From a checkpoint of a small transformer trained on Wikipedia: 9.16M parameters, learned positions.
MLP neurons of a small language model. Each row is named by its layer, matrix (gate and up: input weights) and neuron, and shows model dimensions 0-127. Each number is 128 + 32 x the weight over its row's rms, rounded and kept within 0 to 255. Numbers have three digits each. A neuron's up and down rows have the sign that makes its largest values positive.
After each neuron's rows, "fires in" lists the words (lower case) most often at its 100 highest values on Wikipedia text that the model never trained on.

L8.gate492:094125123073122158074180101116218136118124123099109188087152125135160101084125094178139154121066167089106115171112130139112115112124134158126124129137149121105117092144145189122202105143103121103162046112131122114097123161164097139120128096086081106166139139095089131128119186136086099122064129116128091183128067159156113102117104148134154144150101104124124163145132116150119192202146
L8.up492:138136130113104120153151131115110159135128144144120139122118129134128130161153099087111156101117145141177144153140146154025118065114115139146180147083194134152190151155181200141114104135128193081076107186116092080119160133188125117163118103143119143098095108067107140144152128165140135119106116144134085143151140097190151115098094159143144096187086129160148151090115096156160073131087
fires in: "by", "to", "merged", "against"

L4.gate77:117084117093148145122149075133093124160193151096108127129166122122149149138083100147043151138136128140168114152107089139141134104138087124160124128210143149145089120098113161102093169093125167106084151086195129133106139096121159113086157156072082097097135220132119148156137139155078150145128078113171183152082121118173154117159068109169145093093141139154148105158094121109098112137087
L4.up77:092173076140154141116126081145145138127085126184132089160091141163064086076096097145148133100138202179139086110106129147079065125183201119230176063103099034146131160100069179151134101153151118158188169122083101149143117071083151161115144109110164070131125137117079157136154127088143120139125152145123074158117147115125127154104113119117089121141120114180115135088207136103192128154189
fires in: "of", "house", "american", "district"

L5.gate432:152138170181123142138133091145076173087093136122148125128113170128077113104125160084124109151139166135075149127116101098189174100149170138104144177147118139126135104080131097190132122129140142091118137187104080124136135144168118104112129098090135098089116113115155152164039135160156092137119211119122158163152122166086085226095133096084062189141085133148121056188129122136101147139119
L5.up432:116054143100124156113137155109126091149070148148131107158106178206140110100177136194120136127093097087134060115149082136156151135140107108114070112123152105127089140122146166226106168177115063124089145111154142093183157109085121116185187134119123208105172152155079107152180087142134163107106060106100164107046109132144185114128112131104176137137192106114131151116076100058139187102122
fires in: "and", "american", "or", "former", "summer", "cricketer"

L6.gate168:115072035197126200140150165117120121069141105140140071151092142124084194176109106169133093083191169144118159155092147041133130128135117143116133099173110138126160119143139096155184141129178136075078099130124176109060102103111083116127131188128121099119138110148121092184193125161167113106126105080121108163175161166160175186177143103135177078132130155125086108132139129142166172077120
L6.up168:112155160195156180123137068116084092138106089083134102155125124195109086145128042169134118160143102122081153118115140149151145167104098100144078110166139143119139133034079091147113181104114079150154140186134126126158191140108131097102162176092135140136135138109187174127114152116138135133126152133130120147100174159177157176153136117165114118141130122089171072130108112118110115110165
fires in: "of"

L6.gate684:144144080133163166173176075135102018159116138074100169110116127068109160117150209144124157172107078150110115135121115128110091155144122111166097160136083129110140066151113136100208156180075104099152102132092133131137167148123143129156116066120202116118159186108111140116140099127143128171140147097094046118145065151111081113054129145068129095145135072137138122105067118125119111129141
L6.up684:119220147113066127124125114105115104094169124132152139129108054082122065099146073146154147167183134175083100110152194103137129231137158131091094163106201147131113118116128136106123108132122113132155123128138132095135119067157163129094188114113150192160125155121124170122201159104191111133140123129124106145073045136062151111066190155094134190114102110122107111138122125108083132136146
fires in: "all", "along", "al", "always", "allowed", "almost"

L4.gate437:186101155146108096099122154134083091159074116105100094112108128099186135189101111161105140150117123165076105132096134120068099148111087133161137116090106111114112068069091162140114152116139135117107133106137136122110115172098087163076114136129106097134130151170141075155066099058132126164075156152142123134109106078118137128171119072139199144044092122168122092153134059146064127101089
L4.up437:136123090135124109138115151067110145116133127196125106083090123070109105080182134107060131093146131149138084146171082123117149141098220093157140156125096152089072142201177073096110144151139197172173137166165118108136127113104109090145078137108126119124141199134123149144108120156110117148189202125165163122205104127160120132133142140115163161151121121152110153198098114105105153064097
fires in: "s", "his"

L4.gate30:134130185195133136126149159162106167124140123177184131133076170160084174116075137153121116174132120147131074118183173135137168112116079135154165092111145127127171092084124126068118124052161080140060072122146165125212106244122157105104137091137115174195076145135154110161169157130115131170098118123174098112115145119125055131084178087135104152109129163112103105145126138105134138146086
L4.up30:137146104139149143123113180099147117134223124164089091117128130113129183099073165112116144118095123109135160109066142119068151125147167094123068081120123120156062108085097124081092123063123153087076121082186158144096127144127091174134124144130147122103102102136103124166088162136181155114124121118131073102160094145120133162083109097159126184096125132101132135105143186078108136128104
fires in: "the", "became"

L6.gate104:157186117108133082122169184114201096134144113181113127084164144181113138094164119089113163127138144095123155159107137136155127124108150118153199112186097142148143066135128170174102092158152094133112115157120093090092173144113138086144179117179117125090108101128129107150153101076171149137160116157099143129181154111138092139070056204140136159120142193121153132120163101077113173131113
L6.up104:148147124131142086109130099137197135181127128146095121171170117130109105111104124118126186089090150144145123129124140174104069101148127104181181148108126108104118084095125197140147160103135038138109107158052100131137114150128190098085152163104145129092109157117102130152127122093131136111101148111134117120144145120155197136118075178153153064133166118162189130100160076135166172105181
fires in: "or", "and", "george", "original", "georgia"

L8.gate55:140112156138130138105140117144119127170106094102089113132160080169102187157112132173172116145139126117157097126061118112140130166086129146149111123140110127072118095134088204112172164128081147110125117125137152117150149106101143095090099126116195094100144095134078144150159100126138131166111117130173162106122171125101121184050117129134111135185184124060106146118080090152200205146133
L8.up55:193159075126117139133149109132098148127178097166187145140169135124123140093094137144102108112121089072152183132103148144148148162098121113139166164134169138107164133087150096115126132065152157132094162102075130180095136132145053157110137100114152117083153129141185107063112094145083159095138203062142064144113131153040151185067139157100124125189126061097186185151119109107133151103108
fires in: "of", "the", "for", "to", "from"

L5.gate310:141129114085110120103147072150116155161051153111194096136095129165140135163112134137039154138120134107138084146111149164137173160118174171103145143159174197103133036100082128147114095106118126150100172176094146092151093113131148131122105073158099146065131128091061167153163085070122125105153131130136148192108173103132172131091107157154121168102121129131143145146183072104116128143066
L5.up310:133090109108113150117136118128148104159169144121090085135115115151151120107195134146103153060108127127169045123133096167143121192118072162074139117146194111118100128124115107105116121118128127125111123129124135117150115133202103162154168083177155123064111102167126133146133052090099123145116143132135159107122144105154141131069139126161104121114098145113131141113076149104151148075102
fires in: "of", "and", "for"

L5.gate510:087117035133140125110156177129131112125125128124134134138129156157128093109077075096117143157122123130137174141122156157061115151147117062154103186175157151121127155056166175191085154106136159126119180118123136166092127137141146122095097100101082157123133119144126088125090150161166148163126107141117104097122138027114196089148152154152121098138131119114122185102156086088138131116152
L5.up510:090113161178151112143117140075173167137150145131132111134121110151129096111116138138087134136113115183178104136131195128118098107122072131108120107101093145169134102121110080144164151103137088137067131125191089160151115120172120119153086098190166234138086105087144105066099124103087099073139082135146129126133126119133097093114090055138144089190095171126107170103138157086144111119183
fires in: "with", "while", "had", "were", "are", "it"

L6.gate403:137128108105145128134167162111126156147087115146113143092071121092132183130122149142179137102101118090155082113088137103078106115147102081176141134165068087123118101106142142096150098174130103140068111057143129170065177157121109138104147139129179110107133112116158102172108134111103172102118109108129166070133106123096105160108168123154121163151179117141173121133086141118160093078155
L6.up403:103144109144117147091153108102098068081184093149188123125179079115101144137177131108179087148148147140099138116093099175126128110122176158032162138107173112124149163153087109130173112100131182119147138163102133091085137150184102144110123130134114060132147147146111132119074091131138111113105095107123163055093105163132177166133167122159110151058165110122176121148097131054220128123115
fires in: "that", "for", "to"

L5.gate526:087141160047131111101140117123063153124098144166165101126087144175071137114099164192194130135196168145124095143098141130141151139132105124206117081108123109101131117033112157149137120115155102096146115091091169156086150172104127143069109129149130065129124166084125115158111178137125200129161136124119098144187118055137131107091112134123119167092176029085151097066140131095135132114131
L5.up526:086166175094130159123137120164108179127080137135175095124134140145089121112122121198189133156168113127152138135146132168126128128151109141113067126114122114176051143078132105122163104119150099142121112065163150119117151107135106137125105093129180107144091167105112115142104123148117167131175109125108087128113123154093108122085174104122153216129144064096189110111068150161151120108137
fires in: "to", "has", "and", "with", "for"

L4.gate137:151165133108128150123136114099170081128099111178099090152139107102128167105099146107144075205166134154153179118137118114108110097136110102156113095088139132112106124079098186133106106106167075115115089087168168142107121137139118149095116159115164125147112101135160136147075141114163169156153139150125067135196120122100077133140141127183183124088155081129077063134135105105102133141138
L4.up137:062194060133135134118129198131109154114107125125166083112144143131108105110075142069077165083124126128119167123095143140136135104126121124084150082077146129093165067114103129112164146112116113058147101127123129123108165121098151164076152132123048102103084122112124131150096091162087092142171105100163128073115177136169184172130132119175074088113124166158128169097177095113117156088096
fires in: "with", "for", "school", "within"

L5.gate374:113127111081125129136104137135152119103081142126124058155144107158076087106109126113170066149115196149133109134122143159142132176156119063190131140128149131157172130053127182180121127156118144081093151110096135145104157125096179128057067108131047097119097141177144125144098139157146194122143157141138101180156161121150182164101117137110085085129126115122137130158162119053169161147164
L5.up374:108136087118116147110153047104132098112125123129054113128173125101126135224176139191071128091145160180122115128099087134084115148144209158232182176171164140141113121155117176111072116197137109083154137132108135090123128103128145132145134107147101138141105081167186107136140116127145173139088115103099105140142152136083169150097142180162061166182131091179178125103150111127121131108162
fires in: "of", "and", "times", "jima", "hiller"

L5.gate373:172142140127141143113123125140134187138032114125089117090163142148149084110088168171141188113089112138144081121064148090125143119163145122206128124139118139173158126063107166132124094065137129070141091139109129138088159153112093089112124099127127188108091137122082100163146121096149191181089167204133158148100126129167087112126048126159148166163133137082150145112146129131158128130097
L5.up373:191181099103130123100106087099112162167151124135085144118199151068146101189050177118087199111093183098134117126046044153124113130127145083218157160104119134105084084071095175175126094113131165108143141087108106071057112115096101118111111091105079123141142142148140107130110118099182151137093184143145118203106107088109183126095085143143125128122126182177140134089203096110101120124162
fires in: "and"

L5.gate336:060182049085153150148168139107114122144205112166173098110114106135123154139173217137085101088222219138132120140099098114120133117107175136162130166043135133169137132164126126161104145138121150051103167118091119104166096112097132156134115105140138103058101112164137133114187106142119150124157107157130144149149137120127129102113133150126122116086151108096124207114128169130095159100135
L5.up336:116145137082113109145112106166068087137173133209134025068118085092130127095178186181070089091198185106227103138079126103090157119146134125192099134086142092095129202127114122185111120114128171111073164131129164111101144072105129130125110146110167118117101135120122130119140154111132190173157089139119153128127138109136144114137149144119091238122134068131180125051129161122133139145109
fires in: "has", "had", "have"

L5.gate71:136130168166145102118086134111144187140122120124126182145195127220111120154106137129092150120052060047169107135132137144061082145139126113120108134116113097080129078112123148074118144136134081155142047148159127100236124176143154098199117082159169131144105150101146132134087096132066113137143139114120117095196146152096135152073155132119220200162159136065154115120072130192103120103138
L5.up71:141082147133118107137140113177138135094148133094146116134163114132081164149073128091074065147117145097169114125143162207076115123110175156098103187198122136136149112147106105059127121097177141156115148088135096143131142163160158095137131097123128119185072152103108154136080085078086124178128195104145153139141141123097084160136159130156166169114118202158118079108108114204111149172093
fires in: "is", "was", "an", "democratic", "a"

L4.gate347:143135139105134173117151134108126202141139124120109104098152112113115139144096163124208172065132178166112110133043129136081097167145158117186080126095124068087141171066118128102096107096195109126070117094082150141062115100138148129078152142153131123171093154177160145112098108080175150141117192114108062141206119126083137221142162182151071153130168106154136083096108124104131108135184
L4.up347:112094105137137158057118155090068128176148135181143102146171108168143148157140091058110159098150177173090147141095099131155085092151147070175122168145179093095139141122099129131067090067138121173122146119064121110142149120123210069133157110134128111129121120096132126152090148092154146127110192115121096121156114106152137211082112181135103111092138191160154100102140092133184113143173
fires in: "of"

L8.gate682:122120143124102093169129082138136101138131149174191108082150103133113092112145161098150119104149101128123137174102167176116105133148115137172085165165117096143134092153129123120111165182133066118161155171146116154118145176107129105107105171072141146148146106121109196096122142146190199100113130086104065111162130163148146043130175139102123101188173067131120136127124128129120124158152
L8.up682:129200131084102108170156186058118153169138093123104066096080036129076165134133102129130106116102158163152164120077172152116126105133102114117110181076182089116131134093143169142137130125149092116110142113167111110113206102142095125145088124119094168088083173103118202152134141176141095131134144159122092086135101159097119125136117133089106137137147131096140161126087089133038110062110
fires in: "all", "along", "al", "almost", "although"

L5.gate46:145213122083089145124181079162083060177131141111127088138136116089127177139101207125125104073132172133142161120114146141153121095140115110122144174108167108155132176145062154112091124060116191090085169121156129147073127112198137107104120091128162133109109112136076130131133130046133131137169186139107102160153175114102110132141166109109076143077114091126132110134177148071178140154164
L5.up46:032074123148128150106133108128094228107132136119152109142138162176157120143188161156125163097096125147132086122155152126109104111102127129129076105142195108159143117129177163079126131068157148141126102127044100153166154145095165136112165100107146073118121143106126127131092129207155161142096138058123115178169154077099185120135082119164086081117128144128160089112124186142071131122194
fires in: "of", "for", "world", "america"

L4.gate169:121101160058121149141153112126140072097157123115123090145153112150141148155125077081141098146122122152166131125093142183110083127159161071100146172137124182150083164116081089175132130133141125153127140095172113134050122106162130103119156122147149083124075166147122128149113164121094127135165116101088171155090191170134104170103182156122128137098071083163166108142163136101159111160165
L4.up169:089115138076091172092112143129100133095115145094067102144084095138163153136134124097102171149098100167098167142037101204158097126107237104131094161181136154148125108106147055129135116089117086154099097149136139115084115115107143122134175119129173138166121112142118091175143097116133100175210177088131156186084178209082120130137059110068079094129064125131109136106157119150182146218103
fires in: "of", "and", "by", "round", "country", "or"

L5.gate379:082107151073100090132167201096090153139150138162120102095148123185149126166056095192153122135086104068144098127139107164120106124152059154086115120105145107123123062075116174206169119093104118177120181140130139151197139057167100152138150150136126135138127170114100149153127116151110155152076093158121078172152186107065162150059162172125134199132155103138180133126139168104110116175129
L5.up379:052184153101106083124161108138131118128139131172130097130140081170147160154072111100161135135149168130112155135151138166042127070158090119207122128122176101102159075061121139127152156076135158114117162083127134136147147119158182137116131081096170081129163057087121157181103121076140125210121061129102130164077171097097151114088130150123148183151155105164123094102133180139131120154106
fires in: "is", "was", "of", "school"

L5.gate322:165140185158095073100133096152121189119097121183149120128109084126095110135133079132154153181163127167076197128132148137089110196157029063127128100136115087097115107092095127143216166105158064172149155114149144145080156151184176085070138124118109103155147126104128127141106180039123139100112155110127128097090058157130163189101136185083122087136180196099138039166101129169122127149136
L5.up322:099119133103135157077137141181131150153135137114171042121138063119105158173213121118136114121175155128124104120087100123112138141107102120131117119026149102132139106086100133107188135145152102160105134096122176122102151111119134149119128136167136125099135128101125102149138135143128133137105094087120173182096122108168078218134073190159114140151108106105087123142078168133198141106122
fires in: "in", "into", "of", "introduced"

L5.gate550:114134126063131154129137077121085121104044159131153058103055130116088110105138174140104108070137132120126121127157172123110133117121169109141117162130143178096215178144141149201134104105150137088131169096146099088150145146133135072178167188076160153124098144156139162174118111182066061178125087096150115091122118116134097153136159179071121135128155024175111118147160072139111142133131
L5.up550:087164145085155143081139031121085110178134153159178142100133068158085109115212134168082157165101102185149050124123117137194114161106154156161101174080144155157146170124087112106177109090130113093142098107107107083133125165148145109173134119127137106127164139134145127118092118103070153107103142079149144122106117163127074122095143148126064152146137099128133162146085115106188141104090
fires in: "had", "on", "have", "has"

L5.gate690:114110077135128148110130109094088068102128129208133082159103123125089212120135157148101119117177196166065072139142152149143185135121188139135126109173103149131184126168121072208151107177135164101140155153068113134108122118070145096131105110123110067128138139122110144116128102081127151147153082094122129160040159158095130153144115169133100134150118169086132130147125077135105142135162
L5.up690:088145140097093142138116148059158135113138111039145124152057139190092096172087127151223104182124121098110152130147147107193091063144136124149128108086148104087163080121132161205128095131108075143114119071120114213173130159137067138122101153125165098080118098125079146150113103177132105172087076114124139123163167092150091115150112131147139151115184127090127141124162127162115078095105
fires in: "and", "of", "by", "professional", "in"

L4.gate141:148143156120120090157149113101153118084101134157168183117104115185064056175205192096139145172155141154139095124108143137161117138140098160207100154060128096135125126153136096129121156101109161073146122152093136105141133227163117105144115086140107103078145119136093143136126140139096129135116125051146131123130163175177109053101168115162125118168123105179076182127145114131094172079053
L4.up141:148126153073105134153105087090140131107170133122169081144097133076145145036186145174153147118062135141177099137127139117174159149142110162115111076147139135149173125158149119128123100121120149113120144102149102138099137150194111129109150157167139138182088179135088124140142120125126102099120146093160166170121128100107127192079193090091094217072087157149142056121074157107154195182159
fires in: "with", "within", "without"

L8.gate387:180176112108105136138105139141119146117129135094136138131118195120077187176198105115103058114117105070177151118155125099143141108133093133181125061165114125131146139107143136136149102106143085153114163046137142131141113087181121076113082151125206129106134157126080112118127120090171084111164151135110163173088115141178101144060127172111115129181131109150083102185123142139102147157079
L8.up387:149096124101120141119161168105154132059104089147093080097096183118161168147087123193179102135167122171138117106121132158140122107128122090131066144080094102190153105121153139063194087131184089153108108136147179098064128145106188086152081123166207154097163131137155160192111111124119134123099132136109168137070172130151134122099144118113082177173093117121146163134062127083127154199130
fires in: "when", "than", "while", "thomas", "through"

L4.gate232:125142113187156104160144170090167117106108101132170164149134174188050138106150160151072122150110099091085141132184122120174143106081112190080105101136118134111166134184167092112121128148098112153134125141113121157177126178140098116125128109129116146140160053096125143104139060185089102110159122141158146118095141125117114065204125144093208119168158137101049168136094092169115122116093
L4.up232:104148108128131153164184114138149064132169133124152150120138128129180182055185168137141126119173139128117247138126114127100114105117136141085125207147096112129101101177110094097123105142121151100043148113145140163148120116119114113162113071132177098093127133090181145097120097147124137100149178101126115129153150153149081115123097111110119117187166091091150177166116162173143123136096
fires in: "by", "as", "that", "from", "in"

L6.gate464:203125106127105178148157121157150189138168126118180111098143106087089106068157115154211167117135142093164102116121159129117144153135093114131142168182115079170105095100158131085143164197100094147139095143108098130181134123125112069206162130132162120145154182093160191150167112156164138072087102147120126055106106096100103130089182137098076148176132080088131107047093120092073116135148
L6.up464:142169087088149079131148111178175169151159125078178119132211099098139088131099131123080115136107127129099084132197120184110090128148139111173106156141148199105121146124147086060088108134091152110101090155067095161086158142134159167175114063077101113137125131123150126218098099120143164082116174114104154105130090108187077182119165158138100183116044095170146122143140060126075177119156
fires in: "a", "five", "four", "father", "give"

L5.gate154:140166100092111144162130144116136133204136134175110107116159114121132110140193174122121106130100182098150104116074125140196103110111115076183088118107105087109090116138091108183113123108134094149141173098112135113128082052133169141084059112104209136126128113149136145153137127181113130182200131135120028112175110098148118162162108112116182097121121096162104175134107181123164096128117
L5.up154:122120151122127101134107128123155140147052142134102104130118144116103067082141129136194113100124099144141082128112166125073162164123175102163070173065157097134148150139120117078151143138194156102094058142161161178152154104095133096129130128143102154126115146122128113063121109153131145120127096129154125137103120159141072113099079065083082229170117114065103123118089182103081166062087
fires in: "that"

L6.gate567:109149099111132127128183116181113210144103148184158125082133132129154156079130170148190084099117170106161132156160128156080108139152102138159071155074113111180172163105205108134105114133099146155098095156133123144122113129136068144130162075146134151184111140144105190122131104139136164130135161142099136102093130083028155149172200197109136101169188113142190197107124117083163115070101
L6.up567:083138128066154143098142115110134094133138127147116155045095125053131127117103196129128120106153223188145101143121114115128102122144150145155133163061138142134113137148126141149133175169138175101090175148091138072134134159146145167156151075087143126164131109101177161110118090113106129178135150177120142115143070038098167174084104159173136114119076087170174149113072117092135083124101
fires in: "is", "was", "being", "before", "began", "became"

L5.gate328:091105090112089085156155159088138133158144133160115105162051138155106133173109117086140078116122149141174154139155129114140127130142159058102125150104112079115160139125101126217110156111162148133136135098165092145163154121140121126145103131090150110094083113180055057149121092122156115154182136136113155101160106173125073165150093147144123087100086127104121117161174175098102147085118
L5.up328:127110100192107066160100111168146165158149143119127135111074186157070112097120194141102140114118080091111134128109107163100184070126127116118115094146125145129132090137152149184120147075070131132124100151116139188143179105136094097168100102121107175113132111104090081134098118125092146138121131127138170164125118136128031184160147135151138163113108164069103131160180103132094155082142
fires in: "american", "by", "former", "professional", "english", "politician"

L8.gate21:146178124122108059141173106079146109099065104060128139089087194116156127133127101128127126118098147128149181128095114200048103111109146109138124147163053111176131083097170113124087090113090177129122128165128147145128223157116112148126129162182097109136101146154134117169134131123131118096067141172138150127142106141115113125071200145180172094160114063113127105153173126088123139109119
L8.up21:165126118127166139046122155141088197078140132118156160118157166153115142096106175147181181105109144193207157127099145139125165115110144078126114149123148185140139126128105211131176130100139156103080171115075106092121174092109111113096178116127106058168127181143170071157108087054114059121136174144157116118154045113072104169107123169116097172120068165110153127093124116131099126076090
fires in: "s", "his", "her", "others"

L4.gate23:104160106152139095109127138085089159086150118128140175128110164160132085134152094138113121146165081146128201148128107099189158125114118191124128102169108149090166065125131138114141133137148063159120080165122140094128131146150124092134130145091136146154168137134128081139076114089101129106118135120153089120107095127081041101144127106178214128116204162070101112101055063070152166098099
L4.up23:086110136107126121117131102100116161138110135125162197143139137148115108112100102157115132155150167155145144145131138161142177120156165164189148167102127116164084130211152130126138121154129089162144133144092110115189106142136176130151122121115117121126129139119129126131136125081120140102150114120096170191097149143129091081144086102112148166097104140107131148105147123125155079110060
fires in: "as"

L5.gate449:137154118118119149132109161129146196074139115183129083146067145106113085132099160121150176081069102091138137136142129196095127140137147080142102143127083152148089123104109144128096112097143139117144150180127133082105166161026164163077130156150133088157076164119092121144196087118113099124097178122141154120127105119145121154098097080139099133112173133133164053155142089109087132166157
L5.up449:113158134189141103139115116140109127100099107149189101089168139169154153052139138115182088084131167137120136131147146098162154124112136111188114104080172071208188157122132184167146156014148099104081110102136170110156162115169140127100112140129109061085141143103096114142135129149156142142079135123118137150188143100139153110127123163070098144119180075118105103129194141112115134141102
fires in: "the", "new", "york", "thermo", "league"

L5.gate180:087116064130130141109133093118178093124128148104158118147199076110172170118159154092163178141149194153159119129047110133152163128093113136180046142086111124123107107152099154095173140126104160079098095066119139127115111133152156153092119077152097112113129111084138167096163111104169132100162092168149127118120104094095146090143167127136077162172132199115143112081164194152189145183091
L5.up180:084169136084127141114140081102145134116108138103132117139082168102099143073182140177137122182107121120132085120140163099126184155136186094188111123112196172139121119097073112076096117157163135080124153131161107094129107092165141097155119131160201115172158082103130152162184117093106136117173138130141119162127117081165142146122155103104153183108111198092127163082119122105137154154085
fires in: "that", "a", "this", "lost"

L4.gate268:169086156160109103142132138165070124146111113181129143126131160111079091126175083153160070136181119137118139135146151156083142075129137126168155172148117109195177125116096110137150151121114132165116090094185147120132104156170120063135110138118096144124125130139130133141099168148126173100167127172144146167103119127147100139148104131099148154130120176101156121154035089114048073069128
L4.up268:190156108150103142122105146130124154152105141191097080146159110089098173169169109065072092063168141151128119142072143115094137143126156149132238147177073092171081154153109152151123116116136155094106127124140114128114133130147131082096172121114138148144107180152149133153147106171136176126108179135137139146096122088160195130142110156174136119151109132156118134097144076151142121154183
fires in: "s", "also", "magazine"

L6.gate135:082151045122107108135168144152180168112146129158131100134075156122168135191119125095166125075157177174100164172141125187112087115180139090120095176089064144150141131164163165182107136086142166072098139084127125099129167181125123146114088088102144108123103180223109111142139078175162120144145097114102086112117133152130113151181149131123166111098098115164123128171175131119092145106139
L6.up135:085126147071106118104102115173120175177134142131101089185104132115095068162098123041124108114160128154117127148154153152103132089157123090098127151155065222101087106108147169192112153086138156062120163104064134137172156127162126168166081082139077118169130107177092127175126142123128106162135073142132135120161153069151130128120128181155113094127147116115121127151131101192086065115167
fires in: "american", "british", "serbian"

L4.gate174:099084130121130116179142143126055131100130112068088132165138184141108064127162149131105121174187133121156097129127158139106165094157147191161140129111096125147095098119114118076085150136139089116172077120143158167246145153180050120170146088139145095079130150114165104147102160104045163096086075086135143077075138110097098065145197107154079109138130121131176099113147198122148101106106
L4.up174:108129096154148133098103115114100163144144140098101184142119101121175093156089182100152140128134126125075133140148099105186186132095167153105083105110084128148122119123106131118096177157122147137137112130099139083093117156137127111123149108131121157100168144158092180093133055142186114121163147158149155148042066145170108086160126188116186136079118151171100185157085136138114137143025
fires in: "a", "as"

L4.gate568:090125180056102114133160083123097130141113135199100087115115099071120128086116149198139015133144152118170106137118117138081088130143157087219123139121126141145112201118103138127132153124179126150071182114122103131113123106126128133114102136115123092085094140149138067140117102119134109112137134143127107174137096121121169188158174135109109162097143070136175064088147149104122158144178
L4.up568:156130144098101090135181041166073157194145113162150114154142131074112076061083162141128088140190127107180090135150147114053079122151144156137100138086103140149037107138139068116170126142174101167084131077159139156186114130117125130127151061132146122090152114133148145111126173175106100102155085193134143143112027112093155144115155134151157192106075111144160153157115130104101092120105
fires in: "was", "is", "has", "appointed"

L5.gate410:194120158128157114147129208167152171160094136106168145081113125155122147136080135158128199135130061171197104140159171149132114156127084080091137113120109118070171073105128148086130088102137110143087070155150140108154138091105188136120126127160117131116079082092128171171134109061065140116138124142128115100165162137138072167055105159160105214151123159132135053140156098114094114050066
L5.up410:129144141153157083115134104065181142103070149094075179136177178115162155147122117119086197119084097154120053119141094134130081154142150107100154234166156148090091065099124167143093156190124119067120122123085103091125110133156147166136120085139143107121151129146144202150115061098112125109112228155128125176076152091136155123050175152114136134130171169119144136126139150156168142127136
fires in: "and", "helped", "the"

L8.gate693:123161122057092196178138161109115123128025148101120114095123100118142108125086094180135183122102150091176148172149189161129139121127106077144141114155130120096062130128147148123141133132173120135129146158114131101128183084027168191121145106129131101169080087070147141067125073059088144218163116130120115130109136144183131182141134135087122105120161125112188125130044138149096139088137
L8.up693:073101142128096184113126152157155095130175150122154134167151104129061174136103097121122103145116150155106182145100133184140132119111131110090141104096090104153073118091105115157148150091116204174155146121117096111096154140123178169108096090068123127070168157131140100101096105138086116154153100172129118190138141117172158116120125114070109072127131185138137098129153189115110142196108
fires in: "of"

L6.gate614:098124105132097116138166140157111022161089144126114169117110142098145144094157102186121129186090128162123093133117141183122143165133184101152079112128079165180123125148133141106115111170165159064111072128158123088063111143148090111140097066154167097142136164177146125110137082088160109135156087166144111165127169149113125182061199090074105147145119103150102116153128149155145115101157
L6.up614:103120092126140119079183170090093134135120123088106116154139126110133146049132134086173145166120142093043149122137135194148166134096143123117103115091160102137144086126152141185098108113101194144074184193087127121096122097196086080124157150142084140100119148140154141100150152197153075138082129157133132050077142133125130156138098153197172128119085115175169179175148182147160126147201
fires in: "and", "india", "indian"

L5.gate480:113110100127124108114121141115121114122115138128145105141096160133133125113105112129118126123131132169102141130084161154080132117112149147144129141193092166113112042112152154130201125198078160136128137183150130110136134200114113141119126062111105181137168119165163136128109134148172194124104120146131111163104137134085131120176084169243149052101126177073109161167072131102025174134085
L5.up480:137102185124112157116174122109142108086076150149087120177087129166100163174095147123109146103173063146216134115166115162094174116091141103137094132122129131097137096152124040127104125103140122141103130129176109114193164142152116093123141145178128148095128114088104138141146127117048112130166198097107113180159113141129103175099135184149121218124112147105173069140080071135099132083102
fires in: "his", "a", "an", "and", "goal"